Weights of a small GPT-style language model, trained from scratch on English Wikipedia: a variant of Muon for these matrices.
MLP neurons of a small language model. Each row is named by its layer, matrix (gate and up: input weights) and neuron, and shows model dimensions 0-191. Each number is 128 + 24 x the weight over its row's rms, rounded and kept within 0 to 255. Numbers have three digits each. A neuron's up and down rows have the sign that makes its largest values positive.
A block is one neuron, or neurons of one layer that tend to fire together. After each block is what it responds to, as a language model described it from the Wikipedia text at the highest values.

L9.gate60:123186161127145165110128110141082100134130120151149138102129129122101112125136167091150138142124132164147104121155124125097122147150139116175087171143115152094138120136172130101119146108159059120137140108138101108110091124128112121153130130137141153110071146147116092132109126133102097153107129115125121148097135155118124123105136167070157100137153151208148111123127112190138140121082117144149131150103137155117171088066141119123154177155122141138084159109116155129142111119117130139151105144117106120111125139150112131124097128088123097131106095142122160136087109130113089137
L9.up60:113124144139108128098138099158086125143121143110162122116120128145170116094095122148121171141139196147124125133127135082108120108151116123098128118120127092115082147115144098119148175130126108151126173128143118126121172067134136110151088112128146139126146148123107104143141140124121161108155103115148120147182154116147086171139126113126179124152153177102150103164108133134140126131096179122141134109124169149163085115107146096137099107175127134092085094128122118147151125132178140150144138157088125166161135112112162063092133135124138130136093099126109165126119159128122110121
L9.gate96:093121164132155121109203132110146136114163105123128127125104143127137157178141110132148096108135167090141095144140094143120122144161100116091156124141143134093139120145104084080134101121164110182189149110092136131119113091119127152127128091115148144142125106095180126106144116122118142137152103152120152141140124127099095101115162148137137097115139162131100140150171108141085152139150156128102088126116136089155129159068145110107098147121157147089152120096137114109149133166118138085146096087108182115106133108119109117130125139104128143081139102126130119098147108143132104144
L9.up96:101118091132113148116134125113172133104095188125178169131155127108119122159091143110157117126132108085114171110157129130121164156137148149070127138139152150115132118146100129158083162102131089191148128108102110096140120115135131130132117104141132132127161160114141171097139082131141101119149092126182141153124116130107124138083103129125163129138137147133096108136131094124175128152107157120113165131116099112189161074141102089137150107119093150127123095100136082162141110133146073150100132158138117130106135108119169125135100164160128120141145141149152110143121134138145128113
L9.gate128:157159154123140113137100159130113105119123175159110126124107114157164138106129156111173126164126127134110158112099154170120123130159117128060106150106147135129137129119121106137157156143164101163158130127082117118105113108170155135138146137119112155154159163105118128111166106122152086176126119142174133152124123168143125115097135126127089132155140087133154086111125138165149138119121087078147124092109146138132124090107121164138162175106126159163102136163122107157108139137161173128138118137120119097144154140104109131161101124102130090122110068140175137120159167127113136084
L9.up128:061116126135121140179146147150099132120175127148098145117135080113149133115158131109163136150136138121140123113119099095120095076148089121105159147110140133149141148120112146161093125108165152114101098101160139135146184099168131152173127146086138161112121145121104124157113139114127116111142119087085123130140126100149077132131098122114098122120112111141133113110153149143131104158098110120120118147086188119106120145153110130142130135116121106134109157132128121141138173160141122137128074092129171138103169159153136115071168126173111124119157106123110171116095090136145172127
L9.gate182:112150087127101190141181184155158137115137111125145103122122117165147093117186147106126111115111164114158105115123118127106116161139132126101105134131139124133164148129106095116143105104129141167101143124142100083120139092139158128087107135064124143149128122123122133108144143147093122177096133082151122166096113125140149135115112128149130136143123150164150151127120132142130148166161109148152112143080112106122089131121097145105112103115093141131126143130143187105135164142110149138122103128139149149094137103141123143090114126123122153124084163187099122140145176115138199099
L9.up182:112137138126108133107143148090118117147175143105140161163126114108133116145143116100103143103129157093135152143133135126154094193155177139101123123130125123102120156143153142120148155131131132133110159106083137156121130154115140134138115084115121125110164123108123141074153137108115170115105141132138107108160118127140147134139143131145177165117085126104158158092161120108115151130123162088144136156087163113118121123124106219128120124113143095126091136128124141130192167117148134167104114147158131138078126139108159122152133084114132107086096157147113162156092162143094164159
L9.gate207:157138125144164135133175069159167089062131151076094148153124112099135119142143127141133125103124100170110135153150138116110152167120148165127102137133138135136125142129163159170104130120140116101084123141119089095166137139139125179105135100156132114150131108109121153130123139125173136125144173155122122089102133135129134127110117147152133079086122118143145130155117128135105152113152152131149118121115112145142134156165154115193138133095131165123135100163112081120136166119185146178155092100118104084135108141131146095125134134128131121092108110115140140138103196140109144134
L9.up207:182145101130086110138174105113163123148116110139155168136156149119166113158118147118170182125121131128108130143099101130091121113099144131084154085119141151204159101122147149186146151135143130140100150072141129096135179129122149142137109110084097111087137105125143101126136099121109121132111136116135100154085151164123158170102103116146133136120140137112096114132122129145123125101067129137145133113092141112194138117150153137132167124098180139157152154154124092131151127133126129165130159108106145146105129131111144140122109120115157121108109137116115128139116119102084114167
L9.gate244:097164143107126082162217140149096078116157106105173139124114127146161144153161135113193132109126205141116131115144136151097109150154137143128113127092124130129109108166148106145163117134131138125186180139127146154132115099140140115170143157118115149127123106132145158136123147115111139127134079134180112121133127115124100145140117123084078143130131129085123101086110147165106113136132121164098119090120122075141087097104102145115123109111124161122119112145125107119131126107146151141110149147136140125120123111171128095128138094092144139119127144160127127102130109139165110081
L9.up244:126144131097130142113182092153136107085143170126137123159167091111159109163145130129095130144118143144124154178123152114107156097125133111113094132120155120128110165110154182130141153143180079135136149140079149071132149154164123140150118088115133121149133129143134122135133131095133112116130149177105158191152118119096089139151170135157090151112132133109126137139098106097082184083129113134100131133139140124158111126121143123155130120145146121131129122138114075133147165146122145156113113182104119098130141084129137156121082135121152090119146125082111129112133133125077112125
L9.gate252:119157152133102137127120126142133130072131123130137147123167118087165114136153162123183125131121152098092081110115150112089150181160111115134115112131121147076104157152098105111087176104152125151133106138142145116118097119111127163150126060141115151101120160090124128122136133100149154140139143120138133154128093139097111151146131167134172142118132127107158134101075108124090169151132140143153136154128137115145131142111111156103092150090121113124109139127110111141119147153096122150132130122150128139086172064145104157120136095134089102101111081167127098128122169103115133079
L9.up252:097150121128104097181181129121128098125094164144134128113123105121155129150126151120108131137127103137124091121111153120163133125152136150075133131103157176118139164154132142167130161162142129126178122134136117126110119145132135108119083114131142131141096140117117098139148106136154109088148132115139144111093177092128073176077139173117126135175111110136083150133088162125113139147127116130145086161139148143135135130124105119147151145123126146153142115176090137113170139146147109143132162142107132139113089044155151131079102105140119142138149123077153111103122104125161171140
L9.gate319:138129158113184164145143133158125123108163110124135129136123183113164142142113128133129133117127148170100154197138123093125085097119109139124188159123096120128086101127122130134136125113172136110141131126095090084118112129095155158115117121128111070111165171182148132106143100082151122148131098098115095122150080154131128111133118141116139160146125105153124180130132102150085130129120126112150150174097168102122146102076156116105146150132155109095103134116139103165094111143144115122135122150156121140118170120118133162105102122116155130089102138121146120085148150105114133134
L9.up319:128102137142152141138140128126100155172080125100131131100141136175151143132145140142169108151121125108149154125149128138141078094167180105116157112113120118115126130157153121133133096118165121137154096118143098149174123127144140088142145120092084098147116134127137121108085146115119111160103093127156111158157084191074109115162151108148174170107125129129120145122128097124121132109106155157169083144117117132129128130175135131088105106134109133162171154143155133098127161098127132125149142131127153110054138150094167148126109122137129131109090142151115117134141188137093119125
Responds to: First-name endings

L2.gate113:116108148140177106123120118100152160109103139135136132141091148164105144149123124162147129116108128102098106111152126122118154149154113118124157166129112089172097154128141136160125135097148103134108144145115132064160110089129128114137127137149120141172142112103108156135150113168137121156126125131119176155137103164152133091094148153126134130152143150117130135140156170156141097133153103136143134148099065103141118107119191187125142134173145139102148170144112109119136078157148131083120154123080103130134096111101182105101131144118130164158116138150079115148152150129106158091
L2.up113:122126143122152098108127101103113119159175160143144154135103132126125115110171120153167114170126118082144091112104113107126126107117155106160117125099124139134118145152149110143075137099123128109124141113089126099156131126107116110187110127165096120159146133138132157125170153111158090141133139168088149157112094142165110136110154144129104138139140150125153094111121148138130174147113123137164164079103053109126131092104115101138148089140114088147146172155093174121110097140129098130145128103080108097189125125099130100121110115094132114153138121131112121106177145102116120117
L2.gate130:084154144146149123117118096107149121138152133116097127112145102120166119084165092136145122110141151127116118131084119089129109142139131111104146118119142152121128139146137165123137115120149142104140124144118131195078124134125125136147122110118090150114140128115115164161146138167159123145175085100146130127161139143097164144125141088123140112122095101155149086131175105081153151126143110120210144084138135075140076144126111137136169137171144102151159126119131133114128133111106103119144153092088118126123110137159151073124084101158140140136152100129120106109106127077140181117
L2.up130:173148157156128091122109145167169083099127097122167136130168165118158136138167103121129089118130125102122131122110122131155101114146146162127126165123135113106106097184152124125166119138146164100103095122121095157073088090135153171124117143147138114144085143164141187117126163126121092140122145086126134158135147157086176097121161168102101123134102166108163112113130167092152117120113097132095143132141148145132089142137128110133142114120162119120122121102097159128138164145107115129136155139144142124105112133124116102122110104151116150159127116143190161119105169120117128092
L2.gate131:149119176124151098177132114124112146106124142144146152149131137130073134110136086151125132173161112179142180117126139157122135117139113103157123128146134126124137117110141163140089151133121099123106100112126134150145160121115115127155148162138122119130162079076180136113135151179145131114121163120108145098108098152097135139146106147100082107092189153162120076146127159160137111139120112124156131111101139137115122090084139151156133119082119144128122138154142104110140114099076124147130112073157116167113130090117122109135112088128094152111103140141071154105155154119121133107
L2.up131:119095137123100108133137151107119149121150109128096147136139120124064131122123134090154143088154141133105107117107182103133107127089117116136115134105113146152117101119108174121121095086164150117136158107156077096116126164166105139140155091143112145188123144201113115041123152107115121138152151086167114129151112150177119150113088127156150126143089120163154119119142089160162125102146132117107110138179132109145117115135113142142149160118105118097148127115099155150120130147141126125156126163113096110110121106130098118153128111143130130146158136117110153111083116127165137095
L2.gate135:082097127155157115158119091140150174102100119114086116123075120113120157159141128114168118132139162156144118087134135095134164141109127116183105154133136118108140138125087107137118150102153095089098155092099102117107121137170111175147129152149135146131141141105128093121136150103159112092141151095108131135100117148122135101143167157129088097134113127171132126124145150116061111153108091121088165126155143106126147116156141137138144122116131090120127165102128117120118115134112091153125122105148120113170113118140161132165132060147134115126076123127115170093132114087122095165
L2.up135:094113115114127127159158150147112090172119118146114153141140124117134135090158180106117128111094118135142147182155118109104133129146164146118151142141137150150121149149127095097120099118071122138126096131101128145077134128136161123142106108148107132187112173122080139138132165126142115131144143104116129174102183132144129164158125104170097121126129135183117128088159103152108136123140141119138178126083139076100123124121115164103147152114161078134125124143186142164086151159083160115131176121088101132151147106129146107134119149130158097120120127102144138123114140104143119116
L2.gate174:085140181160121122120136164102115132113117096118146113092128067147151149092118129161146145160080147116103130136097130134115140136126110158148172114134111109056139105157144125111147110124131114135122084154108081154115136122110146126122132120110117139106081132161140145095104140116127146121153159093126132105143166090140168129122144123117148116140147176176093130133138126119121114140111139187118122106171116132147145113144095150100141158144146153137114150127125119092163144105127110138093143104200099097144164141126109122124148130108123119155077142178149109109146108089148108071
L2.up174:110101095176112119110123159105113120112131136130115132183154138131114165154137115107121138081121139104135145142111103160130115184180111138104113123110191130103167128135104110117154171147126183126122121199157115120107135128169093100129167131125123130116096144161133142101131165119124163131102116094150103151174141128117125118142118091085159131148127125123159113121139168119132095173112142173137138115160149121124138099140115149139082107111146133144166105128136162128131148125138063135128110153109162110119114110147071127133107114121160167123147131137178137100128170145150149130
L2.gate225:149126140123172063117170167130124153173132139112109125100151098122130108193173125163126133110111166139127115118115125136129118105144088134114092123145187116147131169103122101123138129128160156114089135066091080128122128138116133112193117122147098129103112140144131151126117104122147084138131144140097144091130152147140130159116102146102102099144146130121153114177120092087101142118126137140185102098115144150110158122121137135132123103098118115098074130112150157149130168136123136133120096106126089165110141115153117101142116106089098155135147142163088129158160102128124105127
L2.up225:081127097109151110100157198131148141162125109178141122107165089114090120169142145165134132119095119143126117122073144159119108094126105154159136158143151130161141130145124120116104126126119103085111133126099082172099144088161175108147082127144153158098089121129122147090114162126117105141105133112126081140139105152123103151155130103118124121137118130137103132094111077174155138100143116141162095123097137129112157104148129134149131108120136166124107134103120142145086134121130107095110142127153084103162074123085083137131150107103131149123138147146090106127139160119127151129
L2.gate292:158111137134136101098119141166075152104106150126088123123138118092128156110120107154159108140126125129137130179101099119120141132145150103157107103117128072088117114165125116131162104136130104116102124125142074125090151136118144078123111092099134135117132144159185161128147174110101107104067096116095137160159137100121136129104167099160117133100127156129091123099125106107145117107115128148155130109125170114139136169129146158151157126164151127121183130071130129134154120169116123137108122107092101106119075104127100140111135082152085123104115137149118127129151120158092162123
L2.up292:191153103181129113113132108138123171097117142144086127132112138106106189121144143101168105074131137098172134129142104155173148122138115089131117125107125098101120116154115109118136095088107129122122138111148099130115141113165135116130166116112129120096137117223127121146151131137125105125125138100088143119164157118129131148150137141152117102131131159122123163103145094092091125105075067132123100085131170118111123130128122114143154140140146107109114073116142140098156146161126088119135143137109081110106111138133148114149134113145076123146109118132142096142129089092116130160
L2.gate363:152107137152115105100156158137142129103106155146114141117127144128125145137143082145142084174156088122121100132160145111113147115109108099100110126121108121095122113142101156144102137165122109103107115132152114168153135122104159116119155132153135078075110163123176098129093150130113116115162108128084151117166125116127166097040124158096101129144095140122128124126144095116112147140143147126087185129133115160077109148141139109173090142141111117136131112131140116123129135151149134109103102124115094149137100079068161116124127144128116143109114136137181139184115132140099089116
L2.up363:090114123130151139164097100100118153104125151086122109133126126153122145160167151173153109082153114123119130091109105078088112140149135125135100133123133104155138106126098122176090136102114104088116162143130092127176070097137087103135138145128119134121145131114115121120106103113128131130138151130134120147112157119140171118105099087075119145095131106118173147126114133152115069157136101149141135193141117154096118173123122153066092159117165130106172121159132142125109128134149126130127138133102113120130136096096121085149103127123158133149175126093132093160101144134109128093
Responds to: Leading digit one

L9.gate24:148099145114117091151143160119150161137110122069169103101129082138141161142128141112126114098180112104138110133121120124105128129100125108133096146125122137122167105134142136125137127105152121094137132154081132123142113141154124154155113114139112117128132094149146081185162139159122158142092068111115108093121089135138104120099109102119143143140135132153168151092111112135156114129132101133153168155154125115105177140096185178125109135114149128078135156114143114128132079141112154115178157107120094092098141133138095125121102124111146115136119067154166125165103143127118165089
L9.up24:167116094126126085105139151154110131086085139118113155162130157141105142132136119132106159117141114117119108126189132114189120107152107102113149126135163118146153130121112184120166105143081120121159167046162155153130121137166127137096120153162120092096127109155142084147139092131162088120136117112152129071102146119104133185126111107156131111151142112147131150125109126158140139095142128113111125108135106130080128105136160139110144094084114114159123132123097139095104105102135128113147136165151122110099130125117128156108156133127125157154085146107159132120107098094123166102
L9.gate57:092102144147085135150142160167132156123088099121088112144148156099140146119128119134126155163137181095099136109121132093111133159125125087148139100105143140104119144123147132156079083120090117136152120129105153100115134092141138123143155119123096153136180103170130092154170102159104148120116181093127096128136094121079111157152171142181135108133128103120109141089136116120118138160112135124133141113133132104142101088117181101123078148093135146098124157136153115135140146145176092113136146097102171141100143141119115127163152090086118135135161134124149112099142162125118131121
L9.up57:117090134160140132154138114131127115086142053122114122119113105127143174103141109105095118096152135130126102114128106120161111135134137105130129175178143145142131172165193169122125117151120110140138164111112150103135159167112164122105111062105165148115143119150156117119116106123150121113115123165119128099079129145194135102164137120133094098118111105194109085085146175123126108120148127157122127107098144094123137097177130111124149134137157110149107147125142118107178135134155095127099113129124124101084104093106107142140109152156134113132153116144122131163135118131146114126
L9.gate78:097142150113105128128123153078155122125097139132151120110148158129128131116118132164148122155143138119099098140093122092151110139146175096103141106112146122128091141100135155157134101132085137125107167131143149120132152147150149128163095127124135099095104152089157143135156113143131108178154116103096173174151160117141142153137155160163134103161109083117179093139086120101096154129173156095127111122100149128124151106129122140106112132161128067099113126165138085134097116091128138111125093175122127120122131109087149155138159114109120181167138130172117136128105088123146090114
L9.up78:140123117147105129113156109121088132140131108175114135100149133144118130154047149138172068104143100149153142124112125127045104121115133142135168154124113163130125149116141076140120150166119152171152149156137120101131152116167124131128133143165116142090155136168111117176086164133103094097126137125113122152077129101159140102133134108086149142150124127116136134158098120114103105142104124155111103147097176172100133138154127113102103148129151129134159117157114124115102076115117135147137147144150167089145115106131127117169126151123115073143136130135149107115140092120153153108
L9.gate250:095123133151097114163131159156126158113117116105153114121167139107085098139127109121151121163177145131117102122089146120103135177116099091126153143117175131129124168152157164113107048131142116124119114124126116103154162090162114152132124150132103131126118126091147145129155142104104133103124119101116106112129152130126099146116121130132115095097125115105174124141122106134139131145190165092137155129166137183092127090147089101160125123147111073134117141140150092106129152115099108155107102143127139119131194152125120111136115110158145170130148087129164140090120169159136134091
L9.up250:160100123155128117138149156138152127159148136140137098131087143109121091106094082086139123131117098132116097167106091125140114128075136122094136088177141121114158125137116117160131122166104154086111126156134101116140139110133124123142185123119157123091111106115121151158106148110131167100129109084145153137109088132141120154118137132150079174143145092181148154122157148117123161111093165122122101105147152138140124148124096130103115149115109163103109104098112130147116114149125156098165115175119150122107080099126100109110180134121157103149148145145153173164159159115174112133
L9.gate261:159108138118074091165094144148129120177069114135154138116132144106103139131130116152098134121135120094168122121152135150125118106133142104104132118163122107144176117151138200125078137128149157165133150093141143119116121140093123156130149109116126124087138081122127128155146143135121133143177129101103118163114115149140096168151090158148138137136111120142170049096132148048131124112147157100143111114133139141132148131102132158099100105122105136114095158115076096145158108178126134101167126137112135150143145101113124152094180133118130127134110112138108133125143131127146115144
L9.up261:107159145127057093138178136143123116131106125130095090098138126105157098105145114089146118106129135084136057151122104093083124116158142134136146145128121137134107120131171088125124145118130106118123123136129134146115111074095121112168155147145138170071140139129131114095150122119118166135096127149161117144140113078094123147115144116109110135090132102126130149119149111130106182105167119137149102134161123090107131102107146131145150140193090137142071122100148122114168100118128109115137154126113181116117149117138140114121135140159159097111124145131163171162100106131151099101
L9.gate262:082139123142098160180167119133091122120111092119116095132062123129118130145095122170150092149117146130137148091177088093129137114123115169112078137100119114109168110149134097129118105116105134093128185137100128088100106146124108138138133151112130099092096136140129123116133160192110142112107153070122136124101125109101142111141143101140089144107136128142129118157167142128132134145120097116122120111186124075145125144115113161129104143163133122109178131157100136182109158101146119113087127122093142082146149123132128149145149119110157139120112144173139105098145133120095127138
L9.up262:092116151121117095129124111143107131157111179139123133080140080131151113075158159150105114129155109102140148154126093127103107156149188113153104126122112106104127132137174121160136122123125181104114102119134074125123117103136163104127129141140096128107147113138130105150106149108110122110104089130119095171085112115123126132156120128131108091105163100135165143133145112098145108103100130106110123086078117134112129135143105101113115129104155109168142080161085134148166139146153093114151096113100162118161146138133130154155154118138166127106082137134140122121101122077064113166
L9.gate290:146124125123081076101128143106137123079137094102101107151144136105109129118110129141118085105139125112140102125124128111164120133135181129140132148104150121060118137115164124108148139144139114120210143132140121075125130142146116155118141152168119154114114158126137096177168109152118122114106144108161150125105154107137111136135149130131140134153092149073167121136164091139126144131145143116114123115053096109100103167085130126111085152097165104134099164130081091096093124097110144138150136159135148128101143104103113121121149131174167119098111115106119141131138120128143159146
L9.up290:120146119120114142110171120118135163124167119142174112084158062132168137162138123083144109086117133092131144136107086145143121155136156148156155138095131132136118122132175130083183112145118085145149122125130104139149105111131121155154103113082149122137136114112115098116105107155129097127132171133071126125100158111119093141131135115130146130108172118133151112105150126123140135135112132139131109164088153130117141070105148136123120126108110161166111119155146114052116130125151139135153153162123112106077169132169140151104123109068159117143135118140103175109165154104121138124
L9.gate379:118113140126079098124172115163129137164128121121141115136118099138156131176134158120134072156172137154084091147105100176115117146147137129133111143111178105135144095100148120105083104110139158177162172152133104086095133127151147186151145121103155123128111115138112180122168091149152141129159123124071152091134121124163113143115156129135111132155100104153158120098151111128148113110140090106112119123099117143111158092113119139132118087099098135117177148106124165139147146150121168134171112128159172127127115127124109155074128108124137150126153110117122134123124102146129123102
L9.up379:089115109138120128102127179136175133132135125118142103158125157098129166147141154147146171107117129105113168136130171122115149136112097152111116152175149131157111120118144108147166130100150155136140128134149126116150162107145144177142118162148115093136150144119134133128146125150153147142126127135148148139103096121118113146103128145147135098141123121113139099117155141144134076102173205083120123170159141064144122148125168093145157122130132127133116117174129161157118126108159184129144150120159122104108088150080155133126170120104172111140113111175127087142115190118141149102
Responds to: Single digits in numbers

L5.gate361:149128124128133117096096130142140125130136140127141135147114100078147155124092117144117145139173117089153119158137151149137172133129138063126120141140143119116124147122193150075098122084102180125166127134110073079131150091149146129122135133113158166139109127149114102106157164136089141141117107146097135161135105144130139154107135150137156137155134153138148148125145131131128094128136121127136171115139132124143140094117130106128078129090155174111119115064159122093171137126125149131158116136083111160143168092099161101129145168083137082100081150154151119130132118120151126094
L5.up361:105164168109085080127129114115140142135124163101150121141160165124134121160091099105130104101119097099075116140138120112135134163153141166171111150127150124115130149090143113132095108113103139106155134110097107124113087120143135076161164157164127129120126106166089133102074129147109135184173138118127116160120151147138107156077137098123135134125160124151142136106160147103120091102144103120146166127157139071121107141112115136141134137116155206114117157112181153123159105116098118127122122097114107108104149097140118138094127131122132105137106164095124120146166106151119117151
Responds to: Final digits in tables